python train.py --num_attention_heads=2 --intermediate_size=192 --hidden_act="swiglu" --norm_place="pre" --rope_theta=10000.0 --bias="none" --init_std_down=0.01 --learning_rate=0.00158 --lr_head=0.00347 --decay_shape="linear" --max_seq_len=384 --doc_mask=true --train_tokens=140100000
MLP neurons of a small language model. Each row is named by its layer, matrix (gate and up: input weights) and neuron, and shows model dimensions 0-95. Each number is 128 + 24 x the weight over its row's rms, rounded and kept within 0 to 255. Numbers have three digits each. A neuron's up and down rows have the sign that makes its largest values positive.
After each neuron's rows, "fires after" lists the tokens most often just before its 100 highest values on Wikipedia text that the model never trained on.

L6.gate1:093143109111147148084142112110141088176159111129151125127126101145108135103152156112116120130108137115144177130183137113131108146165100104168132156153174123132115177116124159135101120122190126088125125102085119174153112129115146153133154131165132120136136153173152146108138163094157115152
L6.up1:135142136165163108137114121100176108148126155123102097157127148176127139147119163141151110124111159130161121126110113126154095119115110115140106107143096168131096141140130095133174138087115134112132140114107096116145164127104158145158112125150115159124073140080148120109109096134120077167
fires after: "1"

L4.gate140:119075136123131105131096137130128096131153115139141109146131098172149159128100083112081096109112118103111140135124162124136153121101104141119160151096122145106090107089089141067147170144094172137145106123087105135120108131152130157080136099123098146134125156090106127150127080189113123104
L4.up140:140127097100127102096140142081114108110119118134148129107090112106158126111144108137154155129125096151129107127124108125135092165120177110141108120106109135127104087143136180157125099152086115165116128106206160126123148111137090117118136163133142112098107140129112165158144139125129076125
fires after: "e", "Le", " Re", " Le", " El", " Li"

L4.gate138:134144168162118149125114133150159118145105078117174104134098158124124122158137113146111166110167120155107120127151137107119145178145084116080165123096132120149117168104147104145180133106159100104131136080143154132099140132114151132131109131180123121129119132136172144132057162149113128121
L4.up138:120125108155125088131149114140114140153188117119118108125137088186153092121130150148100135161149148091121134092125092130099162122097141144130142144139119129136115147211093083135167159110134102074120129106125120115120118123143121116179131152120136118116139151129147103118143106164121094142
fires after: "2", "1", " ", " the"

L6.gate142:108102158141145150114126139132157083129092145103098114117099156120086132080171136156136113122121140084156143096140116131147119108134123088137093140137139157135106093129182160125087145118120109132160138099134143136113164056117119102165123098154116127147109141111087112126132124174119166147
L6.up142:103121149164119110119091137091111120126110117159155175131157134127131083120151064151164180162119108143122111116129154113123125149132117125141134084139113119115119194108101124119133159104136153095116111138114139107095131153120123128119111134110161121169100130123103122131093164155114097128
fires after: "0", "9", "1", "8", "–", "4"

L3.gate43:143122145135129153119154094139143134124127123127101120111065134162162107114160147151139155158120100127131138144100146167142104137085083092100100150093125123119106131114134144159101145172090123136134159110112099146169118092090174138143145108146141162097086128127143157134154113135122109095
L3.up43:122146149130113105153160138158126129100126142050143166125147126105097074174135100114151111119106110141165128092123101152133122134096148146112115121108139096106134161072111124113138099125129109081157130111122124154144120114128127132116155112146107139146107090161150158151140103088125151142
fires after: "0"

L6.gate74:159130141139114089132106146140084109096141116100163165145098132125184110124103124141133120132161090102140128180121151153112083147147111144115131141138113113178138109096132084118111121159143138113170121106150135136136131149141106119147119107133150075117102149075135137124183168112107127088
L6.up74:123120138127106124090103114120114142121131139103158105152120094114129104124118139141139123133157102089185155166106150123123059117112077141139134087115148109109115090105121143139128128140132140124121118110154095135114123122141152152110150142150160163133093176137115109143133152113138143098
fires after: "8", "7", "5", "4", "1"

L6.gate170:130098137126115151163120178128136104150133133094137144090154122131143129135151161106147120118161162154106146128131125122044132159162160129138170112094138096165114104102149121120136123154140130142073148093106089088119125122150131137106169181198123145115125143122137121165114115106110141131
L6.up170:128096149140125103170145155136109147139137126124130184090098106099179157126145151178101110129127173118147135168106168111126107154128118151119149114153159128129146170115106091159147132165107142175115173131124122097121141134136124134099100115124145122167134162160128123136150101142164116165
fires after: "7", "6", "il", "5", "8"

L4.gate41:097121111126106125171131131142123116147132128154133181121092115130139155108093085151123164084101084103159151177134159137119139132114101176137137119137121180171135123125086127112161150136047134102162126101084152137130165099097102100099162110151131139145140135108122103146104109127131153118
L4.up41:107115111149137134133102095138118135156121140109132127146117145099155132153120101159147155128159123130141109135109090122118140130166115105113159112116161106146149180130155127155153157189144126146111122143144148147139117085146137128100142124114178109122137142151047181144114122112134099111
fires after: " Al", "al", "e", "li", " I"

L6.gate103:178112113137094163114196162150150142086156127137126126139098165119121151110178157121149127151139139139140140092146136112148107117125167114098163139135120100141124166143129102102123161139135150110123110110108164091128150142177116144135153143136099157112159106082132106102132110107152129122
L6.up103:115112093139131130174127106110126120157128113155142116142125103119084121126105146116137103113139100102150155126135130111122120155130147122103127121129140149085126104124119139105137141144115105124128114191137096151132129157077108103104177130141144157170095136078099124156133142154122092079
fires after: "N", " N", " |", "n", " Na", "R"

L3.gate60:135145128136121069139137172112110110131181167169126065124152103151145174165134140116154136142119167100107139127114109137152153079174126092122143134144107142118123139112121102088127120133094133143132129158137107139129113123144174132115122121098163158106136127144099142133134134132163182099
L3.up60:101148147161115125162168129120136120174141125163110107105110105124074135155119122093105156183095140094131134143124138144127110148136151111104143166129137126090151102114112134123157124157137121142126159126155128145154154097128144122126136173119123126165164134108124135131111132103139166149
fires after: "0", " ", "1", "s", "2"

L6.gate127:132160128127141136098099134157110161130128144119115126117131092159131120158134157113144154151124134124124147126138098111129155139112123171178143136143123106129111162130115154180128137091078125163134159125151126147139190106111162110087127104175116179123110134135150112140142131102154137123
L6.up127:116114124141140168134082124115120162121167080092155122156155151131126116084147143118157098110116167077146143155155100073149104152113116126115132110133097158115110145207118133142136138122107147133104112125107102104135134134173132135140085125115101144126125112141107101113170148076123098175
fires after: " ", " |"

L4.gate102:122107114127112097115093085099157123118129163114126116164095140099102104097079157136110177107103144106137119123175151136123112117091130126074136135154197149123160146100120141130206085098140153108150122113168104131116120145132147104133138160147109128109129119152168121168161114151139117108
L4.up102:176131122150110139114124177148142115127090135111118151111091065078152074150139151140096128174138134105123124153134154139129133147174134120093168107138171152115137116112119150100144087157147159116145111133131129151138101149119141141150150150144118137139115145097107103141108117106111148092
fires after: "\n"

L3.gate64:107142138118117112109105136129126096116131100140164096112153133107135140158108164097109158161142137138109112160127159175153159120170137136132089141143122204157132109164170108139170097137180140131162142116123135119153115149126130133102161120200097113158098148127098138152126099161159144087
L3.up64:104131120121070175150126181089116118153143154149119175112115108117145114090135124135121127127154108140121115164122143115089074152120112125111132170127115090132136119082125120142139159143096140175113108107153146108094123095161125159143137188134101073110137160100167100092137156110118127156
fires after: "6", "7", "3", "4"

L3.gate160:142143139102132132135069097093097151114119156131154129117162154149163132102158149112150118147122084141164140151157138167130168160178137126148147126119091130104152155189113147112114099082152135104146123141129096118134113127098157127115142137105116126128087115134158167180098140140101093131
L3.up160:126099137131116134139124133095141129123137142163156152122114160112140114100093147092149128177140103168143137113141126151120114137147122147059118144144116124116157140113131114132146072184110169099133124104113091119131131140106095102139179164125171069125126160167137131148146111118120138168
fires after: "0", "4", "3", "5", "″", "1"

L6.gate116:141137168131150142138108119119120112103139114130177085080170129128104113127149094114135070106090091136099098089123143144163144113145102110150093103123158151127135145116112125174114147132116098087153111158098129066080135151144125168131135163127131131117116169076168105156124125131120143117
L6.up116:136093118140108130136119155113163115130127128098136104144162085112126134132099139100153104083118117153108144148148137117151170120129168112105152138162134100135116132118103170133123089131115128121154152108132154160155139152151126179108116140140128115137112105135148146122143103123096118148
fires after: "\n"

L4.gate24:123146118156114146136125175136137122091119098120122140133096086128112154098149144106129146113064078127106140133123069139149101126119126137114142101077122071134157129136118115139160141068085143129142142131117133154110100100117140118119132144126147110133129129129123148146140087145142143115
L4.up24:092107180122136168135116097096107134115144125124138120148111149133144150101111164136129115127133099102120141121100148166084112153110120092149133100109118148141161087123123129144141146116101096144088115117074089144115126161116111150140152110137103138100118125151123136108114144097089174158
fires after: "2"

L3.gate21:151098147128105123115088120152157102151089136169157120140124132114121116145112139103090142111172113098130139107125119118081121112113142100084098146148147135159096109137092149126139114150123119129171145116157192132146180122118105134127137137117169120160096093163124117170150108134091149106
L3.up21:110134097140111082136067124083116103125143102162106125150108138137099100098136127131110122158090127112153125124137141117131116155118154146061138092145147124146148129153139100106125088127122153093136114147154119101113131116142124121139106136141147122083101159173163105150094120117148133095
fires after: "\n"

L6.gate148:114134173122127129089121162151157103096156067103101142133133122121105158080113142085132132141080108142135144133166117134093093129161075136140161091117099101156175132144143128140143155139139114142108119193141122137120105111113174120116115104127136141128120194136140134148102141131125139166
L6.up148:112164133153126149120138117113150125106131084144128124137125094133118095113112153159105144143117118123148139147135128153121129116135093132167137146138118094116165112151119146168131171144109156158144132162092157143092124142144105126116093185112113160104145095133113100127134088125132147093
fires after: "2"